python train.py --vocab_size=8192 --hidden_act="swiglu" --beta1=0.93 --max_grad_norm=1.0 --max_steps=7680
MLP neurons of a small language model. Each row is named by its layer, matrix (gate and up: input weights) and neuron, and shows model dimensions 0-191. Each number is 500 + 40 x the weight over its row's rms, rounded and kept within 0 to 999. Numbers have three digits each. A neuron's up and down rows have the sign that makes its largest values positive.
A block is one neuron, or neurons of one layer that tend to fire together. Before each block is what it responds to, as a language model described it from the Wikipedia text at the highest values.

Unit abbreviations after numbers. Abbreviation word pieces right after a number, mostly "hp" for engine power, also "ft", "m", "in", "kbs", "1p" stamp values and "p." page cites.
L2.gate106:485543510533529459567518533496494494471517526504566506493497516475490477544523498532531540524544519537497464643449602514463489509497417519487489502581486474579517524506544441633529431486443469511539526528587545544502511562463492511476521464502515525578523436484514459485547556494466485472508507457514551433490506477494460503519458523548481504525505568476456570584494448556458503493526559528517507472540573429542426474511489464593460538501480490412522469526547512573528484416404550482491495467512455496574541556487477490528515481512423502473553524453477465512463529475526544460
L2.up106:554506510487501450497505549496519499475475517552552458566528499475486460529494485563547520494563494500474514559554513531498516499484466494514510543529489498499490540451566503456477436443462486509476501476512520535599472466411414489434515484457510466564471513591449447418512526449529480466477530490488454495500544482434497494464463505546524397498450415449484564500528538515500551453510491536482498458561485445560523488470536485586481548506481519497529537553562466504511492431454423499497480469462500495464555505459502455466533516451452491538485467533511472516466475459465499430
L2.gate195:546504519528508483494501449449527527477393512469482497520478481549515542531465438503491508469503490531464466435447463489467518502490455470556542497492503505531551466565553489471578469454454439455529493582581512539484438533505599488523493471490500504412540509532535479501528481523495502483568500530416501518484530478450532479526481582487554490575483499525437542501505533609505482474465520409492387500534499507495465500573501456571517433427446534452498495530559491483515478501437533483487502524458483498549526538547420548474499400533507499517509502494458502519500495420488456497
L2.up195:431549510561544494574467457467479503548522512501472498431481429580478565550487495562545466468486556496539475474437488539517494506547485505552591462490460530482495561493472521484561490489500468460462527566541436499449568546489449437447536475489517526391563517432516531497590499496486571541466567449504504527510432497529526519469510477481503511564497460501456522564517519553465514513474497506519526505511537521451535501550568441513518486485481462458497501579557475569521502495508480429446580438452492487497539520519492493466509483462496446542521481456451541479528578519433557468
L2.gate311:478510483488448516514455420521497509493512531508492597474454597412534478449472570520492477530502504537498560520461482530512425462503485503439510498523503504540546454452497487492497502467510530497465501458429467492511435510411470484456444483452491438502477573492444528455508447470522515461524473496576500524496474493483484539484515542565549513494486517481492537509529458540495443435526491492505467473547582493548464495545427485524499470483474444535561551495462532502489567537446498453524493398428531464463501510444519489505463447511508499564491494470540470524510516485523538483
L2.up311:461518534481533539473480451491443469510492477499536509535474534501471566506479548522568507505452518518487486512463472580559512567518434514482529427551497515552559535527462536461431582484526494558482573523456555454539470501462459394501451576528478445510461496536525444520349496521519526461434547527480479552489483524519416476552452499548508559382488545500542506517436463484458499538514590528435523511589536448544559538485500501460496533519567485478537563491469522490484505504590486472512482441521486476475547357455489520552516538525481578522468521488505501465484506530533508500
L2.gate389:492523502439522481403526500547492501557531545452493440590507509543513492471476530513545546534475421513513520520550489463424502493495533476532521443465486514465559441471559442481554478503497588415480411516505461539453423488530521527498480423464533476523358559481493507509499476529522551562424440476479470456499479465528473465513477565450536506500516526507545457523472513480542463401542488495496429395425522463470460480581524515475511432476497566459450497523485618529494537548462459495490567502518554473542503554537505454498519476526506480511497521519492536473493472505543493452
L2.up389:557526417467544520529469470541454523489596560575509493452449506482505537479449497501571532592510456513522500576457482475472519441496587483465507497518527424486514518504528485487510495441478497510491467542524510472518499551515456524481502505485441475532460476484545477502566522507480554543479553481473552532467412477498524497491461540466483515516527548488455517568554519524583436560495525489535477493461491488506489611540505507508580481475460513478479469482498525504489542439481440514493435432522526497487548530548528443482517508460522477612442517492447486469492484503457444532
L2.gate884:492481486499498471535516544431407531413529533547519515476484453514525528498507499518503486517501517465503515454446490500480501413511458484506486572498500500520554467455446489577464493448476502505523560484501471462471539420404463439574527481518530475608550503556496440437529504407547526462460499521508521497495459521465503588453448496472480511585523534501489509431507524513455481522522519483511387501494492489499479548529531478488516544536477603528550548547513519559415559533446510544457496480460510543536566503478463454501507519560454516504475570536511502519486511503452529524
L2.up884:544448504611391488486459514422545514596480473502412524536485489481397547479476511517551439481498452546430506496480502580441511528525490475449475467517526451551505445482413433522549521518496471465494526374478499436491416504464583434471493511548464528470483497494480480492519502517576469540505490458509534526549426496541502527519523441502476488480420427511446524564471496540533505512509449604486433451526514550423532520438567522525445490537545535487495474480576580527520451483484494533537431455465462527581497441460464437476473497500447447523536499486492467504490528551534471527
L2.gate923:471447505534475482535480469478467491522554496487543587496529424582481486550441568473540497520494491524541486475445494471542544548440517564478471509483471481502433524517575519479544455539526534530477516476503544525455483486494374446492543524509617498493506510453492470492533505469456499510508538506462563517490453495529504457501475485435514494488525511478448540477481546521537515498515472483474588545501570493501457503458507461503554540524489547513433545488484502464481549405472442521532560388483534512554528489446479551458489455447472610581470549547528519413546550505522550516
L2.up923:519452503516399473517529529456465506577504481499501580564543492520515526514481443465475508483475507515494546461541572538488482436486444510514522586534467482471534457463511538505479474512478576496458498500457583552568535510454491437483530518549575501556500551456493483490449483567474501586488475509445540532535564513503459480519438536495473523539541478561488488546482472526503656518502469458497501508485441498578531499466432486476479440568479487480452542478497538521508501461515444498479498552499578476576436526498437467493439505474493534552553517512610500534525534455493535530
L2.gate1578:490480522464551490570544510512471506448494521480596492494512414491452497526519502488512504462526536506529513522509531480437530544492490516519496452532508474502527433541521481464466498514455483512400496452444556505481519516530538525511566505529542509494502518464477459409487486478547488486450529466536592497474533477534546515610422506499496523532487521550491536498526507535501526468551528553542458483509493497388505473503568504577516412507521509468493474614467512500497529500528531458446517480509537474499481492476558513508494508451531494438499551548503555576480469464471518546
L2.up1578:418514486441474524544420567488454462597511539468554532565504512490514492550542528463584516491528482464517563456501507474449505552493516598507537493565461472502445476557512473546471475488542506527556503511480546505548513566475380459575532482521523535497503447488490548512579482507513516398497497479542532508459516483519430651405496422506533515538449548476427569475470479507467482486499448455521549480567498530491515507499438500402538535466497521516536407483512448467507466464519509478466507470421481544557497457495478546523558521484563480473538494505467616486497478519500486489
L2.gate1596:560473517466509522468478522453482512463441452478564465478524459514499505466491523474495488530467509515494432517445635479502443547439509528449481474512484453466496523499430406502492480520443472436555475492535434519460516450464464537579526514490457456458558502518534531485492517559544469462447445446511520577475525482566482560424457464438460520545534447577499498471511470476458529536554503447540419431432448557466580569508537524497509524528539553522499509517535507483486557502490512429568372461542488478494544487487517482550541502561475434546476503544503521444523499501489521523
L2.up1596:497487442508520497524469534501555506537553468491544499478461485524458444492506459484522535428554502495566549447501492576488474485491521493485542465496497514467552506450549477555567486449531399510485466552446427504465534474524496462477476540479553479439504453574457494486567493545467569553485438496485520503491495437555478456563488450504500559503510504553450502463554511509477530573486451524534508435486463546480547513506465545470533462482454510563441474522449486473503392482547480528453488514593495483529480480480462509522464475520531570547529507434426513511515460514597524442

Before named agents. Function words and punctuation right before a person or group is named, such as by after passive verbs, commas and and in name lists, and table pipes.
L5.gate1450:516509493493595521479487521488574549492511459541505524480425503503398507494477496497446514494526475470449424490499500455478492472468508521490504435530498478495524433472467537583441518514498448513478583552536492464546524511532454505507479445462381553472518498514453551481485505536519496531482413466550477526454501508504524509535578406547520563441478444447481424514504494492516453506482537444439505548550529464453465447611502509526533435525531493443527516450508502502507532519530516494549550514561507539571531513562445561515586560457529455523473526485555471479523546477462440517
L5.up1450:516469533542542527505446551476578485466472499494536551436524550469420514437535554511514515521498509433436482592494469487550522470494602561451502445578540520510516468459513587539453458515456500530456586516490492510519533477515431470471462558501523537525507500567545455539532513503543485508457493524505437512446511461481514416440551522541530509460477431417438452423511529518502491528524552501504467529477458466450512499632451509554485454497533504454540516422493493494597482492489561513550542446580447472517480528504446446553504514447479495527486533481551531508489467474407493479

Domain and abbreviation suffixes. Word pieces right after an internal period, mostly web domain endings (supremecourt.gov, HorrorNews.net, wlraradio.com) and abbreviation letters (a.m., o.g., P5.js); weaker on other mid-word fragments.
L4.gate34:481437514526557457506511504510518547464533513535491481507475454502517525536444442572409525512469452466504546462502459540458520497538559541565484487431612493442457531462476483456479485456456516527537430495463474516508513498566509499552488424509436436444504372460476556481552545518479500497507465552466444420515527463473526522515496502506520477558475492502524547476475476537482514419529441556532545505534545471485535519445499500494469449491451524543461521510551495481500505516478540429540565467518458529528548488553472468436507421526470455522459541514517514478533536482476530515
L4.up34:551410543538507422533507465466513589530513458500478453477472447501511430595548519457441560392483496482560409458503424524474504458556499515449462531439524551546515519492547471511526525443457427445495536561406503557419548528488465516477560509470510565524504434502548540525463483461548513513454504508482464525441505497439500599456474511495475497448494560506503563508483561474446477421485472493522468470560482459431554521508465524523536560514498508518491501499507443523515453506460443512395509459528524413456539486578526496476569507515490464506447480577503468493524550487494480510
L4.gate106:459454536479444516485471548439541456438521529521492417462527450515512498493476565543519521488495510648498554467608460528514510552487480476483486518598521478503531478491509461520577552461489501541530527527485513487560519486553453534602455515477521535479501432485496460516489575531559468462520468455550408457488478550532502452415434514587505473505503541462486535474568462491543522423444522529497532565500467561529520501572510491513487532477520554474497540535555438479445485507496465555526458518550482572420459489459412468482512527547512468593514547424476466571540568514583540532
L4.up106:409453473493494512492534447419509439526474540492485523443462564475488497491556536485458460489441510515487541513519536467537454446462533546472464502555532479499503525478480460500498502526457394551508530425475422548551535460538539595453509514577541557463518488556545457480524513505497423523453444531611440515494493501487502475496503475522541431532538474497574502570480478522519499480473455495492526521508489528404594465529496501515518486553549525521521469479524522525513470570465429519524502568516535580548474510463438512478479431544484462517518544510479517524524576495554571530
L4.gate271:544433425554491499470494444457615492458481516513536500487467551448477512561482525523465493501473499527477469484515486504500518504578554544555503490464533534475480474506506483533488526489488470518542537525498476477544492561460470530446468557493491463478521532417465490541495446580542581530571475483518433483472540480530498585470471517487453529465448519550480514547444442559474411564446503502507446523523546428482456557540439487503448444446468502506523448500455513535512462474463509499501512539504505470490504512494553511575524525548490472471461473485574459512566473505492491473
L4.up271:463513552531443536545593499535519480487447477420519512485446477499471504447489501538549550570518513451445518500503512500437544475359504494547467437453456485514530436478556497516478501584435450388470466503464504473448512504535532544437479474521480453545536551531501514516507477568513503512525504440431481547491540424469481500520496546463518519557565555488476470500436451474502490467555505502515560455516514508526506500467546552526499419468594487485458517511558475500439516572548534522541561491583472524536539527443477489461489491532432519566521481504540499509575463483497530457
L4.gate281:553449482571464467457492516503498507511529457469470498569452468451585531493485531486448545511462509494498578516500434490434448518495474462486543507489590480453445457590493512492508480514510495510440450511520457568512470463551494499490479499506588434510510452517526544507543508505478457514454483510463491508534473534531465533555519530487481482471626528529447491554465487461489496516547556529494455515444504512479573519443447533518445487503504503533484536423561507532390506512578526537534502506520529513584588531477497471540576547572502505508509564513441521496495485532463456565
L4.up281:464504512454488527528518466429544652616550478517474452524557480452496456555476542514446457566482499480529612513502500473513432491561494464438559522520408473436492490505464543478523525478470583537493511487483501513554498478481496402444473550493567500530540476510477500471549526522553532486496455553566521499430544499542505548484488497550500451546437527553544476480498509533514470553486494474511486546522436535485536535511503455438503479511530501449490450518515440533490518492553563557526522505479530543534540503481527517555519506474451543510497465516442531541460509535498565463
L4.gate376:520501478557522484560468412477441532475432548488417484527468472449401545488523527519417439455495514452503526486496457468531532431491499490468494457539540439489472508521457525459528484552487543518443495447462425509558591529543484461556505460487524513647521454498587480522415489538443508569510452492517464524460513499502506551562461485510460576428457562550514519394489567492496522497479481536520553521490489464498520460457547576553521440499500530555521513500567466453537539513481498548487548534447475529507527488535425509450480502517535482468444427473507504552511503506476497432
L4.up376:460475453440514496497595468455512490501563524439496498548504523511501557486464475446523434446496488517529513473515536438453489402384474490461516443509514423480437478536525527538490461496456582492493497498503494516459549482526426479548503482478567561479392452516544452501451517482499452459572475526491463536500526435426497540539493508439524504486568498520449524486498558538552536418532502544560519505481491521425513568516510481456517461507510510527527457464538562501547494559500491508527498546495501546489567444486556478476461494488512507585504549532531447514511440469517468406
L4.gate613:473450477485464474441465520530474528585499471507421459491550481412488525521472447502456483526509593514434457484561446530485501559496536524564501521504514470421498484508500519473443503520503492485435386463480486510467457467561496462473435471485525488551450467515518579523427492552529494523490481491563517519468527509475497470482575539574486435497524452464519506538483390502527407491500525475486455548606461496530554501484449551526491530577538501495514478506480487510503542522494470481540506461477526495577536566459496458571551498473538526534413529496511485511505458492501513492
L4.up613:573441450530447441495495545526537509472480470454506440483509532562471505521479566463584423548470497522472579492559454487517526434519463587536490526502447461490449575532517470488541505463505482458395490442520486530468481435499501488501523471537496568514484553426481483505455481501464570469485520454532512539472472537532566508488516600517475511453489452545539547559481537483474476506524499445470440523519515516524523520461547488487529557516528453519480541434493496490415522489476448567565483475505478501523495533454492455489461531446515512528535477462572579464492501559485573539
L4.gate640:491481432584547471478471494512580493509554517540479478558493482482519458513512535458523446512536543506467498479522451540567523447446488523579541534522508487525501470485571450457518501534459547543536513498500541475496511533530492473511484587595498510519438466390428489554459559518487489456456509456529460520513508501526509558484535563482568530470514448554491501487497425531480437481515507415422526503517544514431513499456510528499422498474557539499445470524490421498453408508503572499541556514517437423529578511579486452508496462455520477432484501472521539543530462465488472476
L4.up640:426463424458530554497526480496532538473505494493485506501522396461620497500447503483507563508441493477511483438481471481420513480422450528557491467488520438492506446487488494527553465606519472464523509422445482508475518472525502561459516567471551510483539629503480506470509475463543489462471490524459499511528501539512530520484562449508496442482584495536528554458488479480555501577458518433498500527526449520468446467463540441399547449452521466581480493552515423483511424477486462478564562600502403450530458420452476442540451464513532491504464557517453475543578481481496459489
L4.gate1321:617504476485517468456471498401503529557471430450535578450548487520448523563506541491558443414526482477452441527485447456457478474551457518498557506543520385432486469444490486451548509568439557515560494450527484520537511518505522492483427495456456582474461400470460499473515500520476459578501386489507488496489506539419527576506448512509472494431562451545538478512480460475522527518567471479543536554575462564555455498497522470538500506495541499409422443553478451442485513471489506504570593491481490538501505490515544462542549530470559574521450511501537516486506517430489579481
L4.up1321:494495498494497557477467467489576541492562504556513572544450497544425464495481530529489478531474518561515522526498477552547508533493521523561476565443429497466489478527600478487487521435444464435420542565491517421442510501486495419502515538533518507561477557564497521521423513555533528443443447474513541467474465506492499448531431553506549543543471518542468506554536530455565525501487542480541458506531477564471384475504491519455513491497533536474512546523461544512477471496549487511454445433465450527523450434455471528505488516505452461416501483427462446577416553460470449499

Abbreviations before a period. Short word pieces right before an abbreviating period, such as Inc., Ltd., etc., vol., www., U.S., mm.; weaker on word fragments inside names.
L5.gate1426:470447477574530504509415452511484476487538481486506488471516518485492505603480530507533514509533500431536507440504494402469520471556499483516498553499475454544465376492506527456484555507481547504434471411529579504540517532504479523472509537519561494484517547501450524506522464470453540547448450546545549465447509455557546528543567513448519512528461459559504586522573569556514439481460477471510543514481531505463528479514487522473481453491512587495514441568491471456480480516505461465469481418584430543551475589508477481531476507461542542507459474490562500524509559502466567480
L5.up1426:517454544433431571500399576580456466584525514569478501522524499444518542589468481496482452523503436477560469527458437484449498474489484502529542499490398506522522461466471515464444527502544472467526506469556482525566561494564427453469471534542523533459513553533501550500534520520504539550457415516463448444539526447510501497560537524485502497493528469529543491557442455558555524513458547513504436604577519562538456454486431523446521509500515580487541425555554503517434469523555426476465513500492512459535549526471522516503435430548550540555456480442524527476379459537494514481